From a checkpoint of a small transformer trained on Wikipedia.
Architecture: RMSNorm before each block, normalized queries and keys.
MLP neurons of a small language model. Each row is named by its layer, matrix (gate and up: input weights; down: output weights) and neuron, and shows model dimensions 272-367. Each number is 128 + 24 x the weight over its row's rms, rounded and kept within 0 to 255. A neuron's up and down rows have the sign that makes its largest values positive.
A block is one neuron, or neurons of one layer that tend to fire together. Before each block is what it responds to, as a language model described it from the Wikipedia text at the highest values.

Responds to: Mid-word "y" in scientific terms. Short word-piece tokens inside words, above all "y"/"cy" in Greek-derived scientific terms (heterocyclic, lymphocyte, cytokine); also fragments like e(asily), tem-p-les.
L6.gate402 [130  85  99 114 134 128 123 115 119 108 133 137 141 170 134 144 125  80 149 157 145 132 135 135 104 181 150 104 138 109 137 123 146 101 122 125 142 118 115 103 144 140 144 154 135 118 133 135 100 100 100  91 127  94 168 133  84 132 133  99 127  97 144  94 143 147 159 104 134 143 165 125 135 124 159 103 135 117 160 202  89  93 151 138 117  72 106 142 102 109 107 142 138  99 124 157]
L6.up402 [161 130 144 105 122 149 132  64 133 118 102 129 128 158 100 132 171 156 102 157 151 113 113 109  96  97 133 110 157 114 112 111  94 116 104  93 141 116  81 157 146 130 126 113 106  95 153 121  83 119 173 118 136 111  76 135 129 102 148 126 111 131 128  99 112  99 142 166 141  99 171 115 164 106 130 131 112 143 138 183 113 150 143 118 142 122 124 117 118 111 164 126 116 105 140 150]
L6.down402 [ 96 138 136  93 132 156 129 133 129 107 174 150 152 133  98 149 162 111 138  97 154 179 113 105 113 138 152 135 102 102 114 122 125 119 130 109 130 136 114 147 100 123 131 146  69 121 137 127 137 111 135 151 112 163 105 109 111 138 121 100  87 146 116 162 113 128 150  90 102 160 168 111 102 149 132 101 141 187 156 111 130 163 128 108 117 132 144 125 127 123 114 136 114 126 113 143]
L6.gate562 [181  96 132 159  97 128 171  84  93 146  75 124 123  95 117 115 151 136 132 171 144  94 108 157 180 114 167 150 146  94  93 114 116 147 151  74 173 118 110 143 111 182 107 116 167 139 141  99 101 150 152 122 143 107 124  92 115 104 117 123 137 150 159  96 115 133 129 168 147 113  85 157 111  74 130 115  96 120  98 131 139 109 135 112 150 114 135 115  81 115 150 151 113 106 130 150]
L6.up562 [124 134 147 136 129 144 137  99 124 139 144 138 125 123 120 129 133 114  95 106 143 133 157 158 166 147 150 105  57 140 158 162 113 162 122 115 109 150 119  93 112 135 146  93 135 115 158 146  97  78 159 115 157 120 123 150 119  92  89 138 114 135 140  86 106 153 146 148 112 135 166 117 172 144  69 139 122 126 142 112  91  78 117  77 174 128 128 176 115 115 106 117 116 126 128 127]
L6.down562 [124 125 129  68 152 137 112 126 138 151 118 136 133 130  93 109 164 128 132 128 132 103 126  90 132 156 117  97 102 148 152 115 141 127 109 112 133 123 125 124 108 124 132 140 135 136 128 128 135  88 181 113  63  97 109 106  98 159 130  97 135 138 149 147 119 134 138 120 153 107 112 115 121  94 143 131 154 134 174 138 135 111  77 143 107 125 121  97 135 140 163 131 120 140 108 158]
L6.gate636 [125 119  94 148 166 105 115 102 156 119 114 158 128  96 138 151 122 130  90 139  94 160 104 113 104 125 161 136 116 106 154 109  90 147 130  69 123 117 115 153 120 141 132  95  75 123 114 122  63 156  98 116 134 125 142 114 109 132 143  91 148 125  99 118 173 143  97 154 118 137 142 158 136 119 101  85 144 143  91 161  99 125 148  71 116  92 132 106 112 129 142 123 115 155 117 113]
L6.up636 [143 127 148 136 115 103  85 119 127 115 125 121 149  80 131 123 126 126 104 154 144 136 118 142 139 155 106 110 125 157 107 129 118 131 135  89 114 109 139 124 130 132 120 108 130 154  89 153 182 151 140 107 148 125 122 110 121 153 145 106 119  99 146 138 141 134 154 126 126 136 145 141 115 137 159 127 137 133 141 140 116 164 133 186 121 190 110 111 125 141  95 151 138 142 138 109]
L6.down636 [102 167 153 127 161 112 115 153 113 129 122 108  96 145 133  99 109 128 129 135 143 110  75 121 110 169 116 142 102 149 153 151 141 126 118  65 139 125 152 122  87 158 120 136 192 110 160 150 138 149 133 114 101 138  98  84 142 190 141 135 136 109 148 122 107  95 137 136 116 136 152 137 134 149  93  76 133 139  96 127 160 114 122 173 155 130 132 145 105 143 122 139 104 174 124 113]
L6.gate1009 [117 153 110 142 141 144 161  93 112 126 140 136 111 139 125 154 150  87  92 143 163 146 113 173 113 125 162 128  89 125 124 101 149 103 131 113 135 140  95 127  82 132 131 158 159 131 147 131 148 137 110 118 160 114 171 131  87 127  97 112 134 138 119  96 115 138  84 115 122 128 105 141 175 118 143  80 128 158 131 164  97 102 106 156 125  97  97 145 111 122 137 109 111 143 129 196]
L6.up1009 [126 150 109 111 123 152 120 157 131 130 137  93 115 107 151 141 150 128 147 148 163 114 147 167  84 107 158 127 102 102 183 173 142  93  83 135 133 127 154 104 128 162 121 131 103 103 117 110 106 145  98 141 137  98 120 125 112 143 125 131 106 133 119 152 135 176 130 151 139 166 129 150 112 106 102  89 125  95 105 144 141 125 112 180  80 142 135 150 130 123 101 114 123 122  70 124]
L6.down1009 [128 148 112  93  80 167 182 136 111 158 132 129 118  86 131 133 150 146 129  95 101 122 119 121  96  96  98 134  69 157  98  83 154 123 118 140 114 126 104 135 129 120 115 164 119  74 157 138 123 148 142 148 164 157 107 132 163 171 131 106  57 124 119 125 145 126 163 156 147 166 160 147 123  92 127 156 109 105 134 136 136 115 122 152 109 130 111 136 118 114 146 139 120 169 124 139]

Responds to: Article-opening copula. The verb is or was right after an article's subject name, often with birth dates, as in "(born 2001) is a Colombian footballer"; weaker on mid-word pieces of names.
L2.gate533 [ 99 144 120 100 169  76 140  92 132 125 123 142 113 126 113 112 142 121 131 122 168  83 120 120 120 178 158 133 120 120 142  92 125 105 148 110 116 109 133 137 130 131 133 158 147 146 172 123 126  91  92 134 106 123 145 122 113 126 166 153 150 118 145 122 136 131 120 144 130  60 111 158 126 131  96 120 147 153  89  93 125 151 101 168 108 136 161 128  70 107 151  92  78 116 103 100]
L2.up533 [164 123 150 151 138 169 138 134 138 142 137 124 132 172 119 153 141 137 162 157  95 128 119 124 100 139 131 193 155 136 150  79 148 142 151 138 117 100 128  99 123 138 112 138  86 132 142 136 121 117 130 119 176 134  96 179 114 106 129 141  96 109 125 127 131 135 156 161 149 116 140 119 100 123  90 133 190 125 111 113 144 138 112 156 120 160 148 149 141 125 201 130 146 117 147 163]
L2.down533 [162  98 132 148 134  94  97 118 155 139 140 153 181 147 138 100 133 119 200 156 122 148 116 167 157 124 143  83 108 144 135  95 117 177 114 107 152 140 158  77 116 153 145 131 119 126 122 108 134 128 122 119 125 145 122 152 109 142 170 113 155 134 131 103 134 103 155 168 137 104 153 131  97 152 113 146 160 104  60 112  96 134 116 173 145 142 122 119 108 122 121 142 127 127  97 106]

Responds to: Surname-completing tokens. Final word-piece of a person's surname, such as Armstr-ong, Bull-ock, Yamam-oto, in credits, results tables and prose; sometimes the comma, to or then right after a name.
L5.gate60 [171 116 148 161 136 143 125  41 111 141 145 100 146 158  98  87 114 144 161 111 151 122 118 120 112 148 111 103 144 107 145 146 146 124 104 107 135 100 131 106 129 119 130 139 143 121 153 166  96 126 120 146 119 166 129  93 125 127 154 118  99 116 125 133 163 143 157 150 126 136 167 169 115 143  92 109 114 161 109 149  83 123 114 129 126  81 113 165 117 136 142  94 158 112 110 145]
L5.up60 [129 118 142 111 116 193 135 106 152 110 147  91 144 143 131  80  99 134 110 114 135 144 127 138 143 126 141 144 175 129  77 114 125 139 108 122 140 114  94 123 122 107 124 132 154 116 111 152 130 115 141 142 168 111  92  96 124 141 124 148 153 111 143 152 129 133 128  87 113 119  94 120 110 139 130  96 159 148 100  84 111 175 175 148 107 159 128 116 107 130 172 106 134 133 147 132]
L5.down60 [120 126 125 121 139 166 110 147 107 153 125 137 103 141 105 137  84 126 131 127 130 125 119  87 132 176  94 130 155 130 138 100  84 134  82 106 120 111  90 139 135 138 157 138 130 118 134 139 111 152 137 116 132 164 101 127 117 117 115 120 138 118 116 108 145 104 132 110 113 130 147 117 118  91 147 106 110 107 128 156 125 124 111 124 122 131 137 102 127 164 125 103 125 134 103 127]
L5.gate421 [151 126 159  66 127 132 148  97 151 130 128 100 134 176 106 103 122 116 135 160 145 141 135 145 149 103 128 157 131 105 173 123 107 141 136 135 118  92 177 135  92 112 164 130 102 127 143 165 106 114 114 132 129 112 105 126 126 122 166 138 159 103 164 145 165 135 140 143  96 164 127 156 111 155 134 146 175 129 137 165 123 144 146 117 118 133 138  70 167 133 131 129 102 109 148 129]
L5.up421 [128 127 173 132 111 127 130 115 130 138 136 111 132 100 117  97 118 125 103 146  44 156  93 157 133 121 167 120 140  96 115 194 168 146 131 141 108 115 168 119 152 128 158 150 155 133 131 125 144 119 101 138 127 141 145 145 154 138 175 165 101 100 146 106 154 152 149 111 146 117  90 132 105 188 135 121 180 130  98 133 145 144 114  96 123 140 164 128 113  99 142  99 138 170  97 104]
L5.down421 [117 108  99 180 147 110 116 180 121  98 107 132 160 135 147 152  96 130 146 125 137 148 164 133 108 171 122 136 138 119 117 133 103 109 121 150 202 168 160 150 138 118 131 130 120 136 140 134 149  92 131 145  75 113 122 105 132 164 103 100 137 114 140 114 132  97 111  79 129 112 150 133  98 147 126 132  89 114 127 125 132 121 150 124 100 148 127 147 119 144 132 115 165 166  79 145]
L5.gate870 [173 120 163 113 188 143 135  70 106 140 162 116 148 153 124 120  67 128 116 112 159 141  99 164 105 149 108  94 132  88 154 131 132 154 150 142 151  92 113 111  86 128 110 113 135 129 115 149 114 106 152 131 152 139 103 118 131 111 131 147 116  91 166 113 138 171 166 161  95 162 158 100 129 158 116 113 157 118 122 145 120 160 105 156 139 103 104 106 131  57 112 103 168 108 152 132]
L5.up870 [121 115 137 128 127 165 115 148 115 120 115  98 119 135 199 126 131 117 143  99 129 147 120 165  76 138 149 125 129 126 116 164  84 166 165 109 137 115 133  91 147 119 179 163 162 148 135 121 120 117 166 131 130 147 105 182 168 129 175 168 135 120 164 141 137 141 151 154 102 150 133 109 117 105 158 143 185 145 147 110 175 124 119 114 135 155 150 118 131 133 147  77 103 141 144 127]
L5.down870 [134  97 100 173 138 123 138 143 149 140 138 127 150  98 105 154 142 153 131 144 130 140 128 110  89 123 139 115 131 151  71 139 140  83 123 136 183 164 174 166 136 116 187 138 172 135 124 141 148 131 124 155 109 150 159 128  99  95 142 168 170 149 133 136 107  97 117  92 150  90 104 173 133 121 127 163 108 158  88 103 118 123 131 120 116 134 115 149 150 137 105 123 103 134 126 126]
L5.gate923 [148 120 117 104 152 137 156  93  98 115 161 113 165 146 103 107 110 145 117 133 127 132 122 149 102 143 111 138 105  88 141 185 151 122 119 138 134 141 153 124 123 168 153 157 147 126 119 154  95 113 102 133 159 110 110 110 131  97 189 151 119 148 148 138 133  99 160 120 153 116 122 140 108 169 111 128 148 131 145 163 137 130  83 163 103 129 157 144 138 121 140 163 131 127 105 113]
L5.up923 [129 153 156  82 166 137 173 107 122 155 121  61 150 121 162 120 135 109 136 188 130 135 145 135 124 152 153 149 172  89 142 156 119 160  87 155 119 107 158  98 121 104 154 162 129 138 158 102 136 165 123  96 133 143 130 130 107 135 137 158 121 112 102  97 137 121 130 143 135 131  95 102 141 146 116 115 134 143 105 119 128 133 104 128 127 112  99 120 164 116 113 131 133 127 118 136]
L5.down923 [158 119 127 145 133 134 142 132 142 126 156 186 144 182 123 114 106 146 142 134  96 162 138 141 106 141 111 169 137 167 137 180 105 110 128 115 172 129 184 126 162  90 174 154 132 135 128 156 104 128 125  90 113 130 118 117 137 126 139 132 179 127 136 114  78 124  98  73  95 132 109 110 103 131 169 126 162 144 161 106 131 113 119 114 115 137 146 124  98 126 142 111 131 149 111 131]

Responds to: Incomplete word fragments. Subword pieces inside or starting a longer word, strongest in chemistry and biology terms (the y in lymphocyte, cy in tetracyclic), also prefixes like un, pro, sub.
L5.gate231 [101 159 127 152 145 158 163 130 111 102 124 130 134 132 119 107 192 122 117 156 165 144 134 123 101 142 117 100  96 110 153 145 169 144 167 136 120 100 131  91 145 114 116 107 120 135 140 158 105 117  80 111 111 120  82 155 127  91 153  93  94 103 120 119  93 125 130 145 185 126 118 123 135 161 150 128 193 131 120 119 122 149 160 148  99 109 122 155 116 114 154 123 104 104 110 165]
L5.up231 [ 92 137 147 120 103 148 119 171 105 131 129 138 137 114 105 109 175 152 118 170 161 124 110  67  93 130 123 154 118 150 128 144 121 115 180 130  99  82 154 127 125 149  89  95 153 147 138 159 145 154  85  85 169 117 126 154 138 124 128 106 106 103 107 126  96 142 123 113 144 130 117  87 158 148 158 156 150 106 123  84 132 163 178 154  88 143 139 156 144 131 169 129 103  91 111 141]
L5.down231 [141  99 129  97 100 142  93 139 114 123 146 123  88 126 128 147 116 140 111 107 123 147 182 107 101 136 144 139 161 151 170 167 102 114 120 126 101 155 119 115  95 152 136 118 152  90 148 139 125 150  95 106 143 133 147 138 149 139 119 196 142 128 122 147 133 153 129 138 106 103 119  94 111  81 127 147 105 130 154 147 104 133 107 125 135 158 137 137 139 142 126 137 150 128 122  89]
L5.gate456 [116 144 104 117 136 137 125 103  96 164 140 135 166 114 116  93 132 111 121 118 152 116 118 111  81 143 126 120 102 104 103 142 101 135 139  85 146 141 116 161 164 105 131 127  84  95 145 118 154  92 143 154 105 123 134 119 132 110 105 125 128 159 106 110  97 127 160 150 134 114 130 161 109 130 134 124 124 108  93 206  95 145 112  78 116 118  74 130 120 116 104 141  97 115 123 142]
L5.up456 [151 148 116 130 103 113  97 117 156 100 159 148 113 130  97 144 130 122 131 109 148 101 153 137  83 112 126 142 148 116 158 138 101 114 110 130 158 119 126 121 124 125 178 126 108 159 122 115 136 131 144 119 145 122 145 110 153 123 137 132 156 120 101  99 159 117 157 178 121 125 167 165 126 133  86  69 158 110 171 137 115 130 137 141 103 134 148 120 119 149 109 107 150 141 142 121]
L5.down456 [150 135 132 109 102 113 148 149  79 141 172 145 146 171 141 159 122 118  64  87 154 129 158 136 183 151 167 138 127 104 121 133 120 120 138 126 133 140 110 126 118 112  99 103 140 178 140  72 172 123 113 117 180 147 155 141 120 125 134 125 138 117 110 130 108 165 158 162 134 166 146 158 154 114 130 122 132 104 105 106 143 135 100 118  98 149 169  85 135 101 135 158  99  96 132 132]
L5.gate504 [122 125 123 156 145 138 132 133  54  76 106 145 121 145 156 130 137 118 135 170 142 129 142 126  97 122 128 106  89  96 149 167 121  90 115 143 127 140 115 155 107 116 116 120 119 110  88  88 155  94 158 130 115 142 132  78 137 100 125  89 106 132 119 102 121 124 134 208 184 119 120 124 150 141 123 135 154  89 140 159  84 152 124 126  97 125 133 132 100 109  99 142 109 144 118 164]
L5.up504 [145 103 132 111  99 132 161 156 118 139 119 156 118 142 135 152 122  85 139 136 153 157 120 119 152 161 137 127  93 121 133 140 136 117 152 106 161 110 151 117 110 148 117 147 151 147 131 114 165 120 170 128 123 149 110  97  94 136 124 126 105 127  97  92 155 117 137 150 144 112 102  75 159 125 106 159 116 152 183 143 145 153 123 118 138 105  30 132 114 148 148 119  93  85 194 140]
L5.down504 [124 150 143 128  96 139 153  79 129 146 148 182 146 156 141  94 159 126 114 124 108 167 103 131 123 116 164 167 153 111  91 113 118 113 143 112 121 121  95 130 156 132 137 126 151 116 127 151 145 122 101 137 167 116 139 127  72 187 106 145 128 115 136 125  87 133 127 121 148 163  84 152 128 137 102 127 134  79 129  58 129 128 123  99 113 141 161 185  87 148 194 113 131 164 128 189]
L5.gate954 [110 102 147 169 144  99 130 158 155 131 128 137 114 111 163 156 172 106 106 145 203 104 100 171 115 113 138  94  76 130 131 130 163  86 139 103 123 118  98 152 116 105 126 174 109  93 129 129 142 149 112  98 100 128 121 146 107  89 145  91 141  88 128  94 172 134 126 154 131 127 116 148  90 114 150 118 124 132  80 121  85 130 141 149 101 101 115 166 129 148 140 155 142 162 112 160]
L5.up954 [137 126 127  89 102 154 103 145 128 116 151 131 137 145 104 133 117 109 105 153 114 107 132 110 106 156  94 126  86 115 146 159  95 123 140 125 144  85  95 118  86 101  83 152 139 129 125  98 112  84 125 153 103  74 142 154  98 128 167  76 126  87 127 131 140 117 143 112 155 108 128  81 134 127 139 146 126 132 133 102 112 137  67 145 139 110 138 125 127 108  95 145  87 131 160 128]
L5.down954 [113 156  93 135 119 121  98 116 170 178 167 163 121 130 126 137 109 103 120 145 144 132 135 143 117 117 118 125 147 129 127 136 119 146 125  95 131  83  95 135  97 175 161  82 176 133 100 143  88 139 131 161 137 107 144 153 122 115 123 143 111 164 115 112 138  75 155 116 102 128 120 130 116 130 104 104 121 104 103 127 106 136 156 139 120 132 139 147 142 140 178 142 159 161 125 134]

Responds to: Biographical predicate verbs. Copular or main verbs right after a person's name or pronoun in biographies, mostly was, is, as, became, as in "Rice was", "He served as".
L6.gate83 [157 109 128 107 160 150 176  82 176 119 147 141 121 136 110 128 146 123 157 128 129 130 154 159 168 120 163 154 145 125 127 109 122 125 125 138 125 170 144 130  94 121 143 164 104 125 161 133 150 121 113 146 156 126 162 139  84 121 121 176 132 131 142  84 154 147 107 133  89 106 111 105 113 150 134  82 138  79 113 132 112 110 113 142 126 110 137 119 157 120 156 130 117 156 149 121]
L6.up83 [134  90 117 146 124  85  64 118 116 134 134 175 146 109  88 123 160 125  97 147 133 157 120 129  81 123 131 116 139 109  92 135 125  96 143 101 145 120 127 101 162 122 172 127 126 165 157 144 123 155 162 119  86 143 123 132  95 120 117 162 131 138 171 118 122 126 133 161  86 115 127 105  97 158 157 165 148 103 103 114 133  75 151 137 141 126 140 125  99 148 121 125 132 152 153 140]
L6.down83 [137 141 125 130 127 130 179 133 143 112 157 109 118 147 111 127 132  88 117 161 169 152 127 167 121 167 178 169 126 129 164 171 114 143  93 133 157 139 128  63 122 137 121 153 116 121  99 127 121 127 153 157 101 158 123 135 132 128 166 128  96 136 101 130 122 126 126  88  88 162 119 144 119 143 160 103 106 119 112 185 135 140 117 111 124 165 113 153 126 122 164 180 145 155 102 111]
L6.gate410 [121 131 104 138  74 118 149 143 152 119 133  88 118 128 140 167 107 128 125 147 146 147 120 102 148  92 165 145  93 103  93 146 108 109 114  85 138 137 139 118 124 124 131 178 117 144 157 133 139 135 115 123 120 151 136 112  89 148 143 100 135 122 128  92 162 131 151 124 122 106  84  90 156 132 129 124 162 147  98 168 105 113 145 162 168 145 100 181  91  59 136 106 102 117 122 135]
L6.up410 [154 128 122 116 142 153 118  99 137 159 117 118 153 130  86 142 155 134 147 119 164 149 112 143 137 114 157 135 184 135 143 118  99 147 116 141 125 120 121 123 131 100  80 133 179 142 143 123 130 107 111 100  95  87 107 143 120  87 118 127 125 112 122 142 169 157 117 133 138 117 125 112  85 163  98 150  70 132 147 117 141 130 156 102 109 101 133 114 151  88 107  74 122 117  84 108]
L6.down410 [110 136 103 139 104 140 102 105 136 141 128 121 116 154 122 125 106 150  85 104 159 152 165 135 141 115 142  90 113 117 142 118 125 150 115 139 136 132 148 156 152 139 138 130 134 131 134 129  92 139  90 115 125 141 131 167 125  98 145 121 201 127  92 110 160 162 136 140 174 129  88 135 131 156 131 105 155 162 120 157 133 157 103  60 146 106 112 106 141 121 127 107 137 132 178 123]
L6.gate712 [157 152 116 108 113 142 148 143 142 129 170 125 130 121 127 108  80 144 181 139 106 102 179 132 132 149 136 135 134 112 110 111 128 139 109 133 119 145 124  95 114 162 141 136 112 144 124 140 164 121 130  99 167 136 106 113 120 135 147 145 179 102 146 170 143 166  88 132 128 114 154 135  99 123 118 127 160 161 102 109 148 150 120 136  83 126  87  91 120 104 107 142 157 139 145 120]
L6.up712 [130 110 104 145 128 117  78 151 134 115  81 110 154 158  87 122 148 130  84 127 138 110 109 146 101 179 121 154 107 114 146 131 145 114 159 140 155 157 158  70 129  98  97 146  92 148  98 141  94 119 154 150 132  92  97  80 148 108  97 129 162 139 115 119 197 117 214 133 122 107 107 130 120 180 102 128 106  92 129 123 125 163 123 198 160  93 105 148 103 139  99 105 133 111 115 162]
L6.down712 [105 151 114 132 104 116  97 106 113 160 123 151 160 113 135 143 117 136 135 148 141 169 137 183 118 100 130 130 126 100 145 114 135 164  90  89 100 163 153 113 119 141 127 154 135 136 141 102 152 156 175 117 130 126  93 159  93  88 157 152 167 110 144 146 127 157 151  65 194  86 127 163 107 117 114 140 112  97 131  85 125 117 140 140 173 132 115 159 112 143 151 102 102 166 135 143]
L6.gate870 [174 117 144 115 141 154 140  94 125 143 141 129  94 173 123  84 125 134 125 155 118 160 179 150 105 139 154 150 125 134 143 161 136  98 106 142 164 102 139 102 144 115 161 177 140 110 126 131 148 100 108 138 175 126 145 104  82 120 134 119 119 151 142 118 105 105 138 154 105 116 118 106  94 138 147 105 173 171 122 168 128 141 108 134 153 144 123 135 120 110 157  83 124 114 142 155]
L6.up870 [133 143 143 118 169  92 135 112 127 177 150 135 120 119  88 143 174 161 153 105 135 163 105 164 144  88 126 108 127  93 106 143 123 165  97 137 142 110 135 115  68 168 130 124 131 128  96 120  78 168 193 121  98 143 142 185 144 121 131 143 115  85 115 167 169 137 152 159 138 147 129 116 145 126 107 125 131 125 166 121 148 135 140 118 132  93 137 112 210 101 119 120 143  93 133 165]
L6.down870 [147 146 126  96 143 152 162 100 126 146 127 152 137 172 103  94  72 154 104 111 141 132 153 133 104 144 142 148 166 165 133 120 119 110  87 111 132 137  86 111 191 104 199 145  98 102 100 133 108 129 138 122 159  90 158  80 112 121 147 149 137 132 107 108 105 162 101  99 123  89  94 113  77 125 123 133 156 120  89 178 142 145 121 150 106 173 122 164 110 130 160 136  96 144 163 139]